Weights of a small GPT-style language model, trained from scratch on English Wikipedia.
Size: 9 layers, width 448, 10 heads of 64, MLP 1536 ReLU, vocabulary 7778.
MLP neurons of a small language model. Each row is named by its layer, matrix (up: input weights) and neuron, and shows model dimensions 314-409. Each number is 200 + 40 x the weight over its row's rms, rounded and kept within 0 to 999.
A block is one neuron, or neurons of one layer that tend to fire together. Before each block is what it responds to, as a language model described it from the Wikipedia text at the highest values.

Description: Prepositions opening a time phrase before a year or date, often sentence-initial in historical narrative: "By 1835", "In 1962", "since February".
L6.up259,208,225,216,138,203,211,291,158,208,163,175,169,168,200,229,166,177,223,186,176,201,194,172,182,151,199,225,259,203,110,202,238,177,177,283,146,115,182,189,149,205,182,179,197,213,211,170,197,252,236,239,230,245,176,181,224,190,179,217,253,225,233,155,194,210,106,181,210,162,203,161,241,138,176,202,199,203,215,161,223,139,173,134,197,119,214,200,141,141,180,184,195,267,252,144,182

Description: The last subword token that completes a multi-piece word, mostly names in tables, lists and prose, such as Klost-erman, Cool-idge, Garc-ia.
L6.up393,194,296,163,214,260,240,158,185,223,188,225,149,204,71,262,166,150,150,158,207,168,263,205,214,151,211,206,207,142,173,241,181,199,163,175,113,177,182,169,163,248,234,115,209,219,217,194,171,221,106,147,214,229,276,211,240,236,243,191,168,184,149,203,238,154,187,176,190,209,255,176,218,192,172,209,127,181,186,186,213,162,169,147,178,107,234,203,185,215,176,285,218,113,242,232,217

Description: Last subword token that completes a split proper name, mostly surnames and some place names, in tables, lists and prose (W-ade, Lazd-ins, Karl-stad).
L4.up84,207,244,166,193,169,182,273,186,173,238,130,174,281,186,175,204,175,135,155,297,184,232,203,158,179,125,215,161,208,232,221,202,214,277,134,132,203,137,223,220,230,168,127,140,234,211,266,238,252,139,215,155,209,198,223,198,240,79,164,246,145,247,117,265,194,180,134,246,213,257,158,232,143,237,211,202,157,185,167,225,250,208,150,220,165,247,175,184,220,120,146,166,196,212,197,249
L4.up207,237,218,220,182,160,294,192,219,207,140,141,60,267,217,199,171,277,138,166,152,232,292,187,216,210,183,227,185,194,213,220,177,223,181,208,182,189,184,190,208,192,196,180,211,208,151,270,234,175,138,275,187,121,190,173,217,164,189,214,224,162,231,300,224,214,158,107,221,215,247,197,269,263,264,279,276,173,212,210,221,223,140,164,161,191,203,209,211,198,138,245,260,290,207,209,216
L4.up309,247,154,239,262,211,250,153,137,249,164,246,222,296,157,240,147,192,221,223,153,174,259,202,176,219,195,144,158,207,216,212,236,260,227,197,202,164,217,166,202,188,152,195,177,205,170,203,228,275,134,212,166,177,258,248,178,172,98,167,228,179,219,129,210,246,207,202,159,186,286,183,202,181,229,187,169,208,141,155,279,121,190,235,128,235,193,226,171,270,218,203,299,220,100,196,207
L4.up328,179,133,147,159,151,178,226,270,162,264,191,177,237,169,212,114,248,184,187,243,264,234,248,178,211,176,193,219,163,189,256,122,237,169,191,237,142,204,214,229,244,231,124,262,224,195,263,216,259,218,119,166,184,231,179,226,169,109,209,216,221,264,190,212,178,215,260,239,204,228,169,211,175,185,285,228,199,205,236,178,173,244,214,244,198,251,166,212,185,256,186,272,204,172,151,227
L4.up463,275,228,146,250,154,268,149,152,186,173,206,194,213,194,277,161,205,176,198,242,222,256,262,186,218,115,187,190,134,229,204,206,176,221,221,107,208,170,193,148,208,204,189,231,233,195,279,266,225,165,77,240,214,244,239,247,201,170,248,224,176,213,195,233,206,204,110,243,192,264,206,196,237,201,288,174,172,259,180,213,145,194,202,154,105,254,253,190,204,152,213,172,240,205,182,216
L4.up512,227,220,188,230,185,248,281,302,216,183,221,130,226,150,193,188,246,173,122,183,223,218,227,201,249,187,272,181,217,183,214,255,174,140,282,175,151,251,186,119,216,209,235,229,195,165,245,257,252,161,154,164,210,174,263,194,183,168,174,185,138,204,209,181,206,194,157,161,210,190,223,263,288,204,237,186,214,207,217,231,216,182,193,221,212,209,212,223,208,189,222,229,157,182,163,183
L4.up768,227,171,113,215,143,260,183,191,219,249,154,140,181,204,215,158,233,190,187,230,166,245,235,207,240,173,208,154,207,225,203,248,133,224,132,117,254,132,239,138,206,210,207,220,181,182,236,155,253,202,102,209,163,320,219,221,160,222,218,215,107,211,182,234,201,173,132,175,188,286,176,175,185,200,197,157,189,240,178,200,207,190,224,174,184,235,234,124,245,143,233,243,199,252,126,183
L4.up837,180,180,166,229,184,172,272,205,270,166,206,135,233,184,139,80,223,201,205,164,171,232,211,147,212,208,197,218,247,228,256,176,198,190,147,165,234,215,224,147,234,191,241,258,205,224,164,218,233,194,198,234,93,235,258,241,150,154,195,195,163,219,191,228,220,183,222,195,201,219,86,194,233,235,202,231,200,174,177,214,209,247,184,255,75,243,184,155,149,205,195,265,210,196,148,221

Description: Final word-piece finishing a multi-token personal name, usually a foreign surname in lists or tables, like Agostini, Vunisa, Stryjeński, Fajardo.
L4.up37,274,216,177,223,125,232,173,200,241,189,178,268,264,188,242,223,305,211,115,235,172,205,192,228,133,244,277,155,239,244,313,183,268,223,187,255,150,239,167,205,190,229,301,258,161,218,140,228,178,115,229,222,184,180,234,130,191,175,149,199,219,219,160,200,183,138,222,250,164,227,219,175,243,238,170,150,229,160,202,202,261,219,219,203,195,241,180,204,208,167,227,177,294,158,148,275
L4.up332,162,216,176,254,130,174,191,218,309,226,194,199,207,199,256,211,225,241,125,181,198,178,213,159,160,192,189,246,244,219,254,214,159,199,259,180,114,174,227,164,181,156,186,163,200,223,218,224,151,149,222,152,188,229,270,233,201,160,224,161,219,265,146,203,224,144,207,191,284,211,192,230,156,245,213,191,245,241,199,255,219,191,275,229,227,233,189,124,147,168,238,224,176,260,204,207
L4.up651,162,182,166,217,180,238,196,221,266,173,228,172,263,201,118,238,208,225,204,226,181,150,175,199,232,198,196,185,228,250,214,223,154,172,262,217,160,117,165,136,186,104,242,218,169,209,248,142,243,144,223,150,172,235,185,188,104,273,119,300,156,208,199,179,223,269,223,221,227,232,187,178,249,228,153,224,204,246,212,224,126,189,277,251,210,218,121,147,122,129,154,160,198,237,190,249
L4.up800,173,187,162,234,224,218,180,231,196,190,213,277,224,253,192,246,240,221,213,136,167,203,194,212,193,199,254,253,225,208,199,107,186,164,219,249,224,147,187,254,186,84,226,208,114,226,219,200,240,199,255,237,119,230,224,150,161,196,187,149,163,216,198,201,181,133,206,256,273,202,175,213,194,280,243,182,204,138,216,228,204,266,233,203,198,270,132,170,164,154,217,177,249,268,200,214
L4.up820,227,182,220,188,261,206,226,216,221,62,215,158,191,170,217,220,210,141,170,213,249,227,155,156,244,170,251,243,284,164,233,236,240,173,248,217,164,164,209,138,164,216,160,184,187,209,207,225,233,129,169,189,237,233,244,236,180,296,221,184,183,173,165,192,211,253,277,200,175,167,155,207,159,227,204,234,162,155,161,159,178,200,240,236,228,143,206,104,190,156,218,141,198,175,217,250
L4.up914,228,209,202,191,148,194,174,184,228,92,151,191,175,259,163,178,185,139,189,189,224,180,173,151,204,208,232,208,276,157,261,136,175,190,198,190,193,252,200,155,150,148,272,170,215,180,172,190,235,199,188,251,140,246,185,128,203,134,208,180,178,148,197,223,236,262,181,192,217,192,166,170,151,256,196,239,166,224,193,202,155,184,190,231,178,218,173,179,199,161,195,192,166,161,264,213
L4.up950,239,87,109,237,258,272,249,172,263,180,238,121,186,177,168,213,235,223,172,207,228,197,130,158,171,247,194,184,243,225,230,177,245,212,183,225,162,213,163,221,233,182,181,257,226,207,158,219,224,239,183,214,168,227,134,196,144,222,188,237,165,305,248,233,208,163,247,217,211,212,156,211,244,149,234,185,291,212,223,304,143,199,178,193,188,240,251,192,239,199,126,159,157,273,207,223
L4.up1002,204,178,183,206,152,218,236,198,308,221,182,161,144,262,212,201,235,183,176,199,240,214,171,211,197,162,225,191,216,173,227,156,226,139,207,179,144,223,226,200,178,199,207,243,190,157,125,146,266,152,177,210,128,308,202,226,160,172,221,222,234,185,149,232,181,165,237,184,180,258,152,155,199,256,172,189,170,217,200,259,180,169,233,223,218,167,236,136,248,201,196,284,198,201,165,246

Description: Final subword piece completing a name, word or fixed title, e.g. Pomp-ey, Camil-a, dash-board, plus closing quotes and "Championship", "season", "Stadium".
L2.up20,256,189,153,166,136,154,201,210,160,160,197,120,185,222,189,180,188,117,201,259,221,179,206,214,177,230,186,198,224,244,248,220,201,156,223,144,219,186,213,241,231,176,101,292,242,233,201,249,276,284,232,238,265,240,207,243,173,208,189,284,258,281,249,236,196,163,144,190,231,232,148,118,237,201,254,144,230,227,124,234,168,149,166,203,207,202,249,183,172,184,191,217,195,146,202,281
L2.up458,253,165,224,167,194,187,168,202,178,96,221,116,187,214,237,214,229,256,176,151,185,144,161,166,160,205,209,211,158,206,164,168,205,202,189,265,256,183,211,252,250,188,162,212,160,227,216,230,278,185,239,169,234,230,255,231,172,159,247,146,175,231,212,219,182,258,164,148,202,194,210,151,185,186,281,236,242,248,170,213,148,176,200,241,266,179,215,183,233,119,259,144,186,241,240,153
L2.up460,254,180,240,249,212,218,170,235,254,212,244,209,190,128,253,118,206,259,197,206,243,146,238,191,176,213,245,219,162,155,249,207,230,191,173,225,204,167,157,230,224,181,177,240,252,201,273,295,197,171,127,181,183,150,139,246,156,226,157,191,222,194,253,209,153,258,189,157,184,232,138,181,273,214,276,191,218,244,158,169,186,206,148,240,183,201,201,227,271,257,221,144,263,141,148,242
L2.up556,237,232,254,184,195,235,185,191,218,138,276,296,172,129,257,153,235,247,155,193,206,212,238,170,173,191,238,255,192,225,220,252,203,195,221,270,203,176,208,192,137,228,200,196,167,188,152,241,303,186,174,198,158,239,243,135,216,133,193,201,184,169,101,299,207,217,237,179,196,191,113,246,216,224,147,218,258,231,154,206,213,206,229,148,147,241,206,131,205,170,205,159,144,223,169,285
L2.up880,195,159,238,182,215,220,185,138,187,228,202,224,188,215,203,115,290,143,164,209,211,233,135,122,147,261,245,182,139,170,151,153,197,186,187,203,183,211,229,193,126,223,217,241,238,201,173,223,240,206,189,187,123,251,215,261,169,180,212,223,163,208,194,266,193,179,195,175,233,281,192,269,173,196,239,248,162,242,207,280,185,234,231,224,160,194,208,185,231,123,204,156,173,204,212,220
L2.up883,212,166,177,151,124,206,255,179,202,204,227,197,148,246,183,238,177,219,209,215,238,155,94,204,184,291,170,190,140,176,146,265,252,196,233,219,190,152,148,195,235,308,170,209,175,172,111,161,201,129,183,160,207,152,158,228,214,237,197,196,173,177,227,276,258,287,211,278,226,204,244,116,207,219,154,234,220,196,193,252,226,161,125,168,227,222,209,149,266,115,289,166,202,185,228,239
L2.up953,189,192,241,195,177,264,221,186,263,216,210,128,216,135,158,220,237,259,216,216,235,157,130,203,241,207,219,233,244,248,216,99,220,235,152,238,185,188,215,188,227,180,183,246,167,265,210,190,201,188,223,157,176,216,239,152,145,213,248,220,163,226,213,267,202,129,137,185,233,195,194,186,238,291,255,196,210,198,190,169,141,203,245,161,154,238,189,149,238,189,207,227,210,215,160,203
L2.up1376,193,187,184,140,188,198,196,269,176,194,217,197,170,183,243,256,213,208,198,192,245,205,144,200,246,177,223,190,144,208,155,169,220,186,162,272,314,136,194,169,187,223,185,241,206,216,134,114,273,188,188,195,215,232,222,203,204,160,208,170,190,159,221,187,216,226,158,193,254,257,202,199,216,270,224,151,237,238,211,240,175,169,234,163,228,215,157,99,162,197,164,151,204,208,149,215

Description: Inner or final word pieces of mostly German, Scandinavian or other foreign names and compounds in lists, e.g. Fuß-ball, Värm-land, Hann-over, plus date digits and " was" after article titles.
L6.up807,202,245,147,190,195,171,165,162,195,174,260,183,124,203,211,146,208,219,185,179,184,206,158,174,152,218,259,234,220,163,267,156,261,170,182,238,221,156,226,114,217,151,204,173,208,194,204,211,257,161,155,252,155,135,171,197,276,182,187,232,216,178,193,213,183,143,178,130,198,248,186,153,269,238,186,214,148,167,254,234,128,154,259,237,189,194,239,205,207,181,167,279,171,182,195,207

Description: Prepositions or conjunctions that open a time or amount phrase, often right after a comma or period: after, until, before, over (£3,000), more than.
L4.up204,194,173,246,215,232,260,261,166,200,132,196,224,233,282,170,235,153,228,278,181,197,123,172,212,193,191,193,226,185,181,120,172,168,249,257,88,326,246,209,184,208,204,149,201,232,205,192,204,247,208,226,242,167,174,232,208,250,199,176,267,212,165,244,238,221,224,164,238,191,243,133,177,189,149,183,152,202,170,177,160,225,138,183,208,251,213,127,254,155,187,198,202,98,209,165,184
L4.up255,157,234,179,178,162,232,265,151,252,265,327,151,223,169,147,175,161,189,224,217,196,204,192,201,229,290,273,272,203,250,200,207,141,216,133,222,221,184,194,249,168,137,179,165,210,246,202,208,256,187,204,203,228,166,234,222,305,176,268,217,215,297,223,236,199,161,194,196,170,228,126,266,115,156,225,219,219,227,262,220,227,136,135,260,171,228,236,219,209,224,239,200,201,235,217,310
L4.up460,162,165,146,122,191,206,189,235,196,218,179,161,188,228,185,170,190,228,206,185,226,197,215,182,181,148,276,183,204,176,214,162,197,212,251,167,133,145,121,153,262,165,255,182,204,316,219,139,265,160,158,147,218,164,235,264,191,157,184,144,194,168,225,259,227,181,210,181,255,239,176,226,142,63,186,162,279,148,152,216,196,150,185,294,169,262,171,227,226,214,182,217,185,239,143,253
L4.up899,244,153,169,187,181,204,205,245,239,206,221,189,217,180,226,183,243,172,225,217,198,182,209,279,145,172,168,238,207,198,138,160,222,249,251,210,206,136,237,184,224,200,218,228,224,213,257,253,302,278,151,143,217,232,210,182,250,226,214,283,135,233,126,192,231,173,197,225,221,229,193,172,188,106,147,188,173,239,252,218,167,168,186,210,235,196,195,251,164,207,239,188,211,135,250,239
L4.up995,281,242,235,197,229,227,146,216,231,207,233,194,287,194,157,174,190,206,181,187,205,177,211,109,181,218,197,255,228,178,168,85,252,190,248,211,252,156,100,176,190,246,177,226,187,220,280,274,197,147,161,229,256,239,206,203,293,117,209,233,175,244,100,232,222,201,201,147,184,175,209,281,168,201,169,191,223,234,191,254,166,171,190,242,186,140,115,203,193,228,228,209,143,177,213,272
L4.up1199,189,225,170,206,151,174,274,162,234,154,300,182,195,193,118,178,159,135,202,208,179,158,163,205,224,218,256,257,171,217,191,103,227,216,237,149,208,260,197,201,215,198,224,207,264,218,193,311,234,198,146,258,275,158,204,154,196,213,159,230,175,188,175,195,215,201,155,211,190,184,176,191,169,133,174,260,192,271,211,166,170,183,188,225,197,162,239,150,241,221,168,221,241,234,184,244
L4.up1255,106,232,193,173,168,204,230,218,259,290,255,167,204,149,174,209,286,197,160,213,235,191,199,200,191,215,250,259,263,167,170,196,138,226,250,94,149,248,190,232,175,221,227,245,157,174,240,234,190,114,224,158,256,117,178,227,216,165,233,257,235,262,203,241,143,132,177,238,174,293,187,213,171,132,257,214,235,202,206,211,152,113,142,167,224,218,175,241,239,190,180,170,173,143,204,306
L4.up1449,173,200,250,104,249,200,191,225,215,100,207,124,225,238,198,246,191,211,147,315,162,234,225,184,221,150,263,276,203,259,223,221,238,181,191,213,182,251,154,154,183,176,218,225,172,206,179,255,244,129,199,167,286,212,176,184,241,207,218,153,223,195,182,224,196,220,181,250,224,198,188,196,250,169,233,244,145,186,208,185,240,187,147,275,163,231,212,188,195,163,146,174,195,177,153,249

Description: Middle or final word-pieces inside personal names split into several tokens, often foreign names in lists, tables or bios: Isa-ac, So-ong, Gun-u.
L6.up1019,260,152,180,254,242,224,222,110,185,165,210,189,161,226,179,218,268,187,141,180,157,201,120,174,221,256,273,243,230,198,219,178,198,210,150,229,135,188,247,181,237,213,204,225,163,158,174,237,174,166,195,146,177,144,214,160,151,176,164,181,180,164,213,207,259,162,217,248,246,146,100,194,177,215,229,178,212,167,234,213,243,150,232,231,262,178,213,212,148,197,207,298,226,173,205,208

Description: Tokens inside multi-word proper names, mostly a surname's first letters or a middle name/initial after a first name, e.g. Mariusz P(udzianowski), Ross M., James Patrick.
L2.up52,172,210,182,187,149,190,236,176,257,297,220,184,238,212,144,187,213,196,142,294,220,151,184,235,218,242,200,238,265,189,186,114,227,186,173,177,151,193,239,185,167,174,201,245,166,242,165,187,197,159,142,127,219,217,189,192,132,192,261,277,129,221,182,183,184,183,216,228,245,257,208,236,205,207,159,148,249,262,226,128,231,161,114,229,240,205,174,246,229,206,224,182,200,127,147,231
L2.up111,202,193,243,129,200,225,202,178,232,251,273,225,247,326,184,160,196,186,254,170,268,281,101,127,225,206,187,199,138,283,241,172,237,193,141,154,208,160,117,158,193,176,167,250,216,282,166,179,260,152,203,225,226,194,276,194,138,147,199,271,203,252,128,174,210,203,161,237,260,274,196,151,202,234,220,170,259,145,232,243,230,223,227,218,252,154,197,188,166,172,181,226,247,202,177,183
L2.up573,206,190,160,168,202,223,201,214,180,243,262,194,231,181,215,185,200,332,166,114,175,205,183,197,137,149,177,232,233,182,214,223,201,159,163,206,251,166,183,190,300,159,220,158,150,187,166,124,255,181,205,135,216,213,197,171,223,169,166,206,249,168,139,199,137,277,253,151,149,193,159,155,191,241,222,288,227,249,189,130,215,165,246,234,268,245,128,165,243,185,198,116,207,144,224,184
L2.up623,218,242,244,227,188,267,243,199,203,192,233,210,237,235,277,199,150,227,172,107,175,242,184,192,183,218,173,164,213,256,205,132,148,201,204,227,141,192,160,207,217,135,252,210,113,211,134,239,232,123,152,227,179,170,236,210,145,206,211,217,173,229,236,199,192,182,129,249,200,213,225,112,209,205,226,226,162,141,155,193,133,218,220,165,250,204,163,145,221,183,180,206,221,112,219,306
L2.up917,162,209,219,171,196,227,143,244,177,122,210,173,225,180,220,140,217,199,130,177,213,185,116,183,172,189,205,227,248,99,154,185,240,262,220,204,176,202,160,184,211,239,225,192,220,206,232,223,237,176,153,211,180,235,263,175,185,167,204,297,209,156,162,222,222,198,157,194,234,207,256,180,224,185,200,193,251,219,159,192,199,214,163,312,192,221,243,178,216,187,123,159,238,180,196,256
L2.up918,211,240,187,139,192,233,234,255,196,172,163,156,228,224,178,181,246,136,169,242,224,220,163,202,193,206,177,241,208,161,125,226,247,185,208,242,179,193,178,201,174,189,253,173,207,262,214,265,220,248,224,120,213,180,227,215,113,233,227,184,216,200,215,220,207,166,181,206,141,250,239,168,220,218,260,240,225,210,144,175,181,178,183,186,217,263,161,139,171,264,182,229,202,107,254,207
L2.up1108,198,210,228,127,175,285,118,203,195,108,208,210,151,237,259,175,267,188,154,229,151,167,186,197,181,164,201,194,93,280,170,204,237,191,209,161,203,242,191,260,208,243,254,205,204,239,235,192,236,185,150,133,243,212,296,185,194,225,239,244,214,158,156,210,220,269,198,195,160,159,178,194,200,242,211,288,235,174,221,134,151,175,179,226,199,251,262,224,149,174,121,175,249,101,197,258
L2.up1345,249,196,121,154,176,203,245,288,231,233,198,212,272,281,267,151,176,139,135,223,185,190,141,177,244,219,170,168,197,247,259,102,250,234,193,212,187,214,160,175,198,203,234,272,195,327,133,267,218,163,187,122,159,293,256,109,149,164,210,254,152,155,225,192,193,240,188,154,215,272,231,198,149,257,208,232,288,244,242,152,110,181,213,204,219,226,207,163,206,159,186,233,201,181,204,240

Description: Word pieces that finish a multi-token proper name of a place or person, like Rock-ford, Green-ville, Spring-field, Silver-man.
L2.up337,217,200,186,164,172,243,214,241,202,217,157,197,236,203,206,245,215,255,245,161,201,125,250,182,216,232,255,182,239,234,209,206,190,187,179,166,180,162,308,201,134,140,244,239,263,207,216,250,156,220,158,182,117,155,221,208,210,279,242,109,120,214,296,211,233,209,208,266,217,199,286,217,262,243,180,305,193,221,133,208,164,194,185,178,183,190,170,189,150,196,236,222,213,185,157,262
L2.up503,163,195,194,178,226,265,248,151,240,203,178,166,189,196,200,225,212,202,171,220,173,215,157,119,303,204,231,102,219,168,189,193,232,158,187,250,115,169,268,161,181,145,200,209,134,165,231,205,213,252,215,176,118,147,265,224,159,210,201,206,181,146,226,262,136,222,200,184,241,250,149,176,148,258,246,170,220,181,130,224,155,214,170,276,208,219,300,196,155,171,246,266,200,199,189,246
L2.up761,232,189,170,205,201,207,172,253,265,165,245,186,199,229,250,273,265,250,125,193,197,214,155,242,205,203,210,187,172,294,203,113,187,232,243,226,234,197,276,184,210,223,291,154,250,289,177,231,202,220,208,203,55,187,219,191,152,267,175,185,213,200,186,237,267,180,176,206,171,184,304,178,204,249,230,209,204,204,178,162,211,243,198,228,256,261,181,115,209,91,188,186,152,177,156,257
L2.up772,226,171,249,165,167,189,159,206,256,237,139,211,205,168,164,211,171,245,130,177,153,130,258,189,204,208,204,239,243,215,246,180,184,173,184,163,247,204,238,186,265,252,218,250,209,170,167,242,207,219,216,257,119,247,202,223,167,122,237,190,227,189,182,227,271,172,222,152,230,286,244,212,211,209,223,171,213,189,148,180,142,189,203,184,177,282,194,152,242,197,223,186,201,200,150,225
L2.up816,243,211,198,164,94,238,198,145,179,168,188,182,217,187,191,245,151,168,198,233,208,239,113,233,188,138,239,214,144,227,217,131,179,172,159,219,177,166,156,236,252,223,165,167,196,231,146,265,215,177,158,298,135,143,180,232,180,146,190,165,199,251,202,217,285,219,257,177,171,208,233,233,186,194,151,151,147,101,181,163,241,285,229,220,200,206,168,163,280,128,196,285,236,219,159,207
L2.up1206,240,207,200,181,180,186,217,190,212,201,286,192,179,232,184,193,188,277,217,209,244,204,169,200,190,245,175,167,234,243,181,179,208,261,270,177,156,196,261,134,177,177,275,218,145,161,158,182,204,240,161,195,135,192,213,250,181,225,197,248,205,232,286,206,212,197,158,178,192,163,162,161,206,219,185,196,256,285,117,216,193,166,214,268,176,183,161,161,228,196,198,216,209,253,180,243
L2.up1374,218,199,179,193,183,270,199,215,260,219,239,214,229,195,260,230,221,220,150,222,192,164,198,191,246,261,214,233,238,238,228,191,211,185,196,198,142,221,150,163,203,163,189,155,187,228,133,251,203,119,160,157,90,217,194,145,166,220,184,232,188,224,230,211,154,239,211,174,196,159,162,171,281,197,206,211,248,199,142,181,180,281,164,227,184,289,192,172,98,184,257,179,216,99,193,278
L2.up1453,227,191,301,154,198,215,209,206,250,145,251,211,276,218,260,220,233,236,173,132,156,134,188,163,175,207,230,187,282,237,217,177,200,282,184,267,187,180,228,173,172,152,219,216,138,122,108,227,287,230,171,219,183,210,176,255,163,123,148,175,207,200,234,199,255,202,177,162,265,213,184,230,285,226,199,204,205,234,81,192,161,191,206,229,216,179,208,125,208,124,268,215,219,221,184,201

Description: Early or middle subword pieces inside proper names, mostly foreign surnames and places in tables and lists, like Fre(ies), Schothor-st, G-le-iberman, Nik-ol-ai.
L4.up98,173,205,159,239,212,263,256,110,204,227,216,175,196,171,205,120,209,295,200,309,202,265,117,216,266,281,208,189,221,218,202,184,240,239,215,208,221,169,138,180,177,205,219,185,91,156,154,278,230,203,173,107,215,211,271,240,259,246,226,161,191,225,237,255,277,170,214,133,246,225,221,185,225,145,185,203,238,179,182,239,254,169,166,210,232,193,230,148,217,112,274,215,109,259,141,191
L4.up342,238,186,198,263,169,180,228,224,270,163,158,161,235,206,121,200,236,108,180,180,186,206,200,207,202,142,215,192,220,218,223,178,236,308,153,223,175,160,105,224,250,197,248,212,162,215,150,160,221,216,203,191,106,221,238,173,135,219,219,256,275,179,251,198,166,206,210,244,205,180,195,214,190,221,234,243,302,196,210,210,189,202,223,216,169,222,155,178,191,120,182,267,235,208,134,208
L4.up677,207,224,155,222,202,230,256,203,160,160,161,231,191,210,209,203,136,178,176,151,161,197,206,195,271,207,164,119,218,256,194,171,209,187,202,239,169,165,190,170,124,233,286,234,159,234,290,233,247,143,170,181,205,256,294,201,111,235,171,207,140,156,248,182,205,246,146,220,226,202,209,200,184,206,183,185,213,238,220,222,179,180,203,216,207,70,187,179,191,183,147,134,178,279,198,230
L4.up832,186,215,233,251,239,251,218,128,193,232,256,199,186,189,213,198,220,234,195,191,133,137,156,170,153,218,134,187,260,91,244,166,204,196,199,194,181,220,211,157,223,157,224,278,202,224,166,181,187,146,213,95,134,275,277,244,210,230,214,168,178,126,141,282,212,203,213,202,230,218,139,203,217,228,193,214,247,338,153,176,195,172,181,216,234,185,198,152,228,191,241,171,178,188,208,192
L4.up921,156,230,219,231,178,314,218,183,201,204,205,143,201,309,206,165,203,268,176,199,203,283,162,166,183,189,219,135,229,255,210,208,270,236,190,169,208,195,208,183,175,213,269,187,199,172,141,238,244,191,166,250,233,212,220,160,194,171,196,164,109,218,266,228,169,183,186,239,290,209,165,204,243,229,224,183,146,226,151,94,195,237,166,230,161,190,176,89,124,225,212,123,265,190,202,266
L4.up1126,186,210,206,195,189,183,268,218,203,188,168,160,158,246,179,226,194,104,229,247,230,212,210,145,239,150,232,172,305,196,265,180,158,198,166,162,196,163,226,99,217,146,258,239,113,200,184,295,215,187,199,210,171,241,190,175,202,210,207,212,187,126,282,203,207,214,164,117,172,285,191,165,206,205,164,147,215,174,205,231,156,167,200,206,196,233,159,132,207,168,118,288,216,183,202,234
L4.up1318,164,172,169,197,164,287,198,173,226,234,243,197,178,206,159,152,232,200,205,241,198,292,191,225,166,245,182,227,213,185,159,158,233,164,237,214,215,157,155,229,183,234,202,195,193,218,225,249,216,179,232,131,166,147,249,244,186,210,136,205,225,213,295,253,266,201,184,182,258,249,198,204,213,194,185,131,183,251,178,194,224,172,111,273,147,229,179,121,187,150,194,211,201,259,188,169
L4.up1497,188,223,188,215,273,215,206,218,132,236,218,211,179,180,243,216,154,256,196,231,183,183,184,210,256,227,255,225,227,205,208,168,267,201,176,163,210,206,130,220,210,130,217,125,181,207,169,225,208,100,171,157,168,187,275,172,173,171,215,184,250,197,230,249,231,190,230,234,268,153,148,241,196,254,269,229,219,196,153,252,239,116,189,213,249,165,230,181,224,212,258,206,188,112,250,212